config.toml
n_kv_head = 2
head_dim = 96
d_mlp = 768
rope_base = 16700.0
bias = "all"
extras = ["capped logits"]
init_std_o = 0.0
init_std_up = 0.0413
lr = 0.0108
schedule = "wsd"
final_lr_fraction = 0.0
batch_tokens = 65536
train_tokens = 438300000
steps = 6688
MLP neurons of a small language model. Each row is named by its layer, matrix (down: output weights) and neuron, and shows model dimensions 80-143. Each number is 128 + 32 x the weight over its row's rms, rounded and kept within 0 to 255.
Before each neuron's rows, "fires before" lists the tokens most often just after its 100 highest values on Wikipedia text that the model never trained on.

fires before: " |", "s", "″", "°", "ally", " "
L6.down425 [107 102 132 175  75  80 161 147 157 127  76 126 110 157 122 133 103 150 108 132  64 122 102 145 137 110  61 109 129 113  76  78 103 120 154 116 167 114 146 181 165  85 116 127  95 173  75 144 116  86 126 115 109 134  92 148  54 138 175 135 186 149 139 221]

fires before: "\n", "==", " The", "===", "P", "In"
L13.down458 [122 136 113 123  76 109 171 144 153 184   0 148 141  86 144 135 143 145  83 114 119 118 155 103 110 129 139 106 132 142  93 112 131 156 173 119 149 144 137 141 162 174 127 158 135  81 109 154 162 127 163 150 132 101 128 117 181 117  78 126 150 121 110 166]

fires before: "\n", "---|---|---|---|", "s", "st", "-", "ject"
L2.down33 [103 142 165 100 188 122 131 104 131 158 162  92 114 156 146 130 148  80 143 134 167 108  56 123 181 134 152 112 114 107 117 136  98  67 154 156  99 126 149 101  91 124 125  61 125 140 120 143 143  76 136 110 115 125 172 150  94 155  86 147  99 151 158 132]

fires before: "|", "-", "\n"
L16.down629 [119 111 145  85 117 100 137 159 148 196  86 145 115  95 105  79 162 137 125  74 121 148 130  99 174 165 149 131 117 129 113 145 198 154 171 135  98  86 137 114  64 174 121 116 124 108 135 177  70  96 141 162 100 140 107 126 138 143 144  77 136 130  95 159]

fires before: "\n", "---|---|---|---|", "co", "-", "ab"
L2.down481 [116 146 150  60 149 117  65  84 146 141 166 129 149  79 172 150 118 113 151 131  97 104 163 136 130  68 177 126 153 122  96 125 107 131 132 165 119 120 165  65 141 142 166  72 160  80 114  96 142 119 152 174 168 105 132 125 149  91 151  99 118 140 129 142]

fires before: "==", "The", "In", "===", "A", "P"
L8.down726 [140 163 110 200 164 122 103 128 112 160  59  99  93  86 147 146 156  75  56 122 114 125  82 146 158 139 152  86 135 155  34 146 172 180 208 110 108 114 181 127 109 153 176 141 155  92 125 195 142 133 164 183 165 123 104 134 110 225  98 112 130 134 107 165]

fires before: "\n", "=="
L10.down258 [139 152 142 105 111 136 145 182  92 142  35 120 164  82 135 129 119 161 121 113 125  96 140  98  85 184  58 133 120 131  82  84 125 138 150 144  89 175 119 161 120 222 182 159 128  91  95 197 198 108 142 148 164 111 175 131 153 106 156 120 207 101 112 124]

fires before: "==", "The", "In", "D", "===", "P"
L8.down663 [109 139 109 139  75  83 177 110 139 150  83 159  99  64 142 124 117 131  84 114  93 141 140  81  89 109 146 102 138 133  70 125 142 184 175 106 171 130 118 138 129 201 133 125 167 100  80 142 178 111 158 137 154 115 122 107 130 151  79 154 128 149 157 155]

fires before: "\n", "ing", "es", "mo", "s"
L2.down579 [110 108 164 108  90 163 123 118 187 160 159 149 133 135 121 141 120 128 186 203  74 103 113 151  84 128  96 111 152 129 113  31 174 158 178  94  84  87 187 123  93 124 114  65 147  66 132  96 189 105  86 203 116  97 176 150 141 176 106 148 154 142 161  91]

fires before: " |", "\n"
L12.down510 [154 104 146 132 125  98 111 185 159 144 120  99 131  62  62 123 181  90 126  73 101 131 141 178 154  99  63 163 105 122 165 140  74 206 137 148 152 158 122  65  60 150 152 130 131  75  84 177 160 155 103 199 136 163 120  68 127 101 142 163 149  96 104 101]

fires before: "==", "===", "\n", "The", "In", "A"
L5.down73 [131 116 141 164  70 119 190 181 115 178 117 164 114  94  97 137 131  79 111  99 105 138 153  71  99 133 146  96 152 156  70  92 167 171 174 110 147 131 155 115 143 186 143 126 149  96  96 146 204 131 142 161 124 115 112 107 145  97  82 129 157 112 131 173]

fires before: ",", ".", " and", "al"
L3.down353 [113  88 152 121 130  71  85 147  92 128  84  57 124 143 134 192 143 156  88 120 125 126  83  81 168 155 164  92 162 143 124  93 148  81 160 188  96 126 114 141  65 136 135 102  72  53 143 139 198  93 164 128 122 157 169 202  62 135 127 110 129 106 188 120]

fires before: "s", "ed", " "
L18.down101 [140 139 156  97 101  91  68 145 107 121  51 143 113  45  10 129 138  62 131 102 212 228 149 134 111 103  68 127 160 147 100 176  76 162 159 127 162 162 159  84 103 128  92 170 107 131 163 104  71 174 176 106 144 168 135 113 106 119 137 156 138 177 138 101]

fires before: "|", "\n", " Sh", "-"
L12.down473 [130 128  82  98 152  94 158 132 156 151 126 170 154  78 138 140 164  92 152 124 142 115 140 102 175 141 155 143 102 162 118 106  91 139 129 119 137 107  84 129 130 129 124 151  99 108 174 139  95  87  99 184  93 153  97  81  87 154 109 120 155 139  93 165]

fires before: " |", "1", "5", "″", "%"
L3.down453 [ 61 138 198 147 149  89 100 169 125 108  68 120 140 114 115 147 106  83 123  93 128 153 145  80 154 104  77 152 153 134 138 109  97 156 127 116  87 132 153 197 109 115 153 132 184 136 121 124 105  86 104 158 114 103 186 108 122 151 160 146 149 183  94 221]

fires before: " |", " An", ".", "s"
L3.down359 [119 165  91 141 103  40 133 156 118 123 145 143 122 114 136 125 100 129 131 193  83 122 143 117 111 140 151 119 121 118 110 102 159 130 170 107 178 112 123  74  65 147 119  92 151 127 116 154 186  98 102 167 190 102 123 108 147 170 217 130 109 123 176 115]

fires before: "\n", " He", " It", " The", " ", " In"
L13.down405 [174 101 151 131  87 118 113 133  91 150  89 166 102 119 102 106 145 136 141 119 130 192 120 122 162 126 127 104 114 132  76 115 131 133 119 110 147  70 128  91  92 166 156  98 184 110 115 195 125 180 147 128 119 148 143 156 139 177  74 117 126 108 119 154]

fires before: "\n", " "
L13.down121 [ 96 127 124 163  81  78 140 106 140 153 108 132 174 132 117  98 127  89 140 131 113 162 150 128 142 107 146  79 120 152 120  93  93 147 103 185  79  42 148 120  85 129 114 142 139  85 132 160 145  93 153 138  67 120 111 143 117 167  74 151 153 148 135  48]

fires before: "\n", "|", "-"
L15.down115 [128 136 104 136  75 109 180 172 153 118 213 167 131 118 146  97  90 118 185 105 115 175 165  85 127 160 130  89 122 158 153 149  76 139 129 133 106 121 118  49 104 159 110  99 113 130 120 208 151 159 101 170 137 122 100 124 131 120 137 149 136 133  96  94]

fires before: "\n"
L2.down477 [118 130 145  83 152 172  94 163 159 197 146 160  63  81 128 134 152  86 132 176  76  89 169 147 136 109 145 101 140 153 181  99 138 198 165 102 198 152 142 135  82 126 125 113 114 121 126 124 103 126  94  75 112  90 135 165 123 136 165 158 142 134 120  99]

fires before: "\n", " The", ";", "8", "0", " |"
L15.down733 [164 117 122  68  66 114  86 172 104 125 117 118 147 154  96  71 175 151 123 139 131  95 114 126 162  84 141 135 105  77  98  78 123 155  98  79 167 144 122  84 142 101  93 121 117  76  83 133 133 121 117 181 144 117 114 107 130 148 138 140 127 120 106 157]

fires before: "\n", ",", "."
L3.down428 [ 80  88 131 105 130  93 138 153 146 130  84  87 137 121 100 127  97  86 106 139 112  71 148 145  97 125 200 124 162 177  84  45 136 150 179 111 141 114  87 121 101 198 151 113  56 106 128  83 188 132 118  95  61  96 145 141  72 102 127 124 101 162 200 135]

fires before: "\n", "ated"
L6.down119 [171 121  88 137 159 143 154 155 111 136 160 136 123 121 149 166 169 139 145 131 116 169  98  94 133 135 131 150 137 144 144 129 157  99 129 111 129 154 134  90 165 130 148  88 143 115 108 149  76 148 123 170 121 153 169 102  70 108 117 121 175 137  80 145]

fires before: " |", ",", ".", " II"
L2.down407 [101 169 103 122  73  73 102 105 106 124 132  98  66 184 140 116 107 101 110 160  45  96 149 108  97  97 138 116 140 153 159 156 112 124 141 127 133 165 139 103  96 122 170  88 134 138 118 165  96 135  84 149 157 104 149 181 121 139 147  83 137  50 158 133]

fires before: "\n", ".", " January", "-"
L3.down313 [114 153  84  65 165 163 107  58 134 107  57 131 121 132 130 102 118  60 102 165 122 103 119 140 146 131  91 156  90  87 126 178 159 141 166 161 148 169 121  67 144 138 144 142 139 134 174 136 105 156 212 139 144 156 101 109 146 100 211  54 113 124 144 145]

fires before: "\n"
L8.down165 [ 88 156 109 109 105  62 151  95  99 172  59 153 137 105 117 167 149 152 116 124  94 123 186  81  94 154 103 102 138 138  80 170 129 145 193 136 172 171 150 122 145 174 153 126 188  83  90 124 162  76 133 205 143  79 105 136 111 131 142 110 127 177 135 151]

fires before: "\n", " as", "---|---|---|---|"
L3.down349 [ 93 107 147 185  44  74 155  80  71  74 114 135 178  96 143 145 149 115 140 136 174 109 116 135 148 115 178  89  92 132 124 176 142  41 157 122 102 138 157  95 106 161 144 113  90 140 150 140 126  98 141  79  93 128 179 105 159 206 145  87 132 132 131 175]

fires before: "s", "ed", " to", "ing", " the", "ment"
L12.down603 [159  99 130  89 130 142  71  75 131 106 136 126 133 121 108 124  99  83 118  76 103 199 203  90 131 186 115  77 120 163 153 140 104 133 160 179 142 123 174 105 139 145 130 113  91 116 119 133 143 172 145 122 150  83 125 127 121 112 149  99 119 108 108 132]

fires before: "\n", "ip", "ular"
L8.down93 [151 145 156 198 120 107  86  90 192 145 103 121 123 121  86 161  89 158 190 102 149 162  82 120 156  67  98 158  96 148  83 107 113 134 153 128 137 149 133 116 141  93 185 106  76 120 140 174 144  94 121 161 124 107 120 107 127  95 140 146 172 150 112 162]

fires before: "\n"
L3.down646 [176 165 144  98 199  88 128  98 123 196 176 173 108 133 175 134 165 118 220 139  99 142 121  61 187  73 128 140 123 109 106 130 161 129 124 103 144 113 141 130  82  85 152  71  96 114 166 123 111 115 144 178 109 131 141 144 142 101 173 141 126 101  90  64]

fires before: "\n", " |"
L16.down603 [125 151 110 169 170 170 127 173 147  72  53 181 151  41 141  78 129 124  68  99 113 155 129 168 140 124 118 137  86  80  88 123 139 153 131 150 137 104 119  82 114 139 106 112 170 101 139 160  92 122 171 117 168 163 150 135 114 160 121  69 150 141 136 114]

fires before: "\n"
L10.down109 [161  85 169 193 130  99  85 123  93 122   0 133 184  91 119 168 148 131 123 187 161 158 127  95 117 150 105 131 143 111 173 126 107 154 202 155 113 151 174 114 106 152 151  99  93 111 123 139 179 156 160 191 155 143 107 135 102 127 104  95 113 101 123 208]

fires before: "\n", "-", "(", "A", "20"
L3.down92 [138 153 186  88 135  71  71 142 120 163 116 149 100  83 154 127 166 104  24 152 105  97 107 168 128 161  99 135 130 142  59  98 157 128 141 183 170 129 112  99  94 159 168 114 115  93  77 211 124  72 103 141 124 115 158  87 123 160 149 119 151 150  81 166]

fires before: "\n", "=="
L10.down612 [ 83 111 176 112  56  95 132 133  54 137  49 195 184  82 156 165 125 149 145 131 125 144 141 125  72 112 140 133 167 158  94  99 139 119 186 152  91 112 148 104 125 216 165 145 109 130 130 137 167 116 139 107 149  80 156 131 117 116 150  95 155 131  95 159]

fires before: "\n", "|", "---|---|---|---|", "-", "M"
L3.down189 [ 85 119 156 146  64 127 160 166 144 205  90 129 140 107  68 132 157 128  85  78 160 176 157  69 141 112 124 119 109 117  96  91  70 127 155 120 145 132 136 112  67 169 143 123 108 121 120 183 152  86 186  86 129 130  41 113 149 134 120  90  92 150  89 202]

fires before: "\n", " "
L15.down300 [153 138 146 143 141 133 109 125 119 106   0 141 158 111 135 104 109  96  70  84  99 113 132 130 144  89 159 106  96 146 156  89  89 112 101 194 108  68 130 133  79 125 168 145 104 149 126 158 123 149 172 133  93 113 183 135 162 121 121 161 117 155  92  75]

fires before: "==", "The", "===", "In", "D", "P"
L10.down326 [127 157 130 153 132  98 176 130 146 196  49  91 147  43 139 159 119  78  60 105  70 160 126 121 118  92 147 109 112 147  88 155 147 189 188 115 172 110 136 134 107 159 170 126 166 111 116 111 174 110 185 139 116 107  77 122 143 153  81 126 123 118 104 165]

fires before: "\n", " The", " He", " It", " "
L10.down341 [ 89  96 152 117  77 120 136  83 130 138 172 191 116 134 129 135 203 117 125 148 140 155 145 113 122 132 124 139 163 128  57 105 151 156  84 103 223 129 152  76 137 109 164 113 149 107 106 108 112 153 162 144 116 144  79  95 153 134  82 128 125  88 143 152]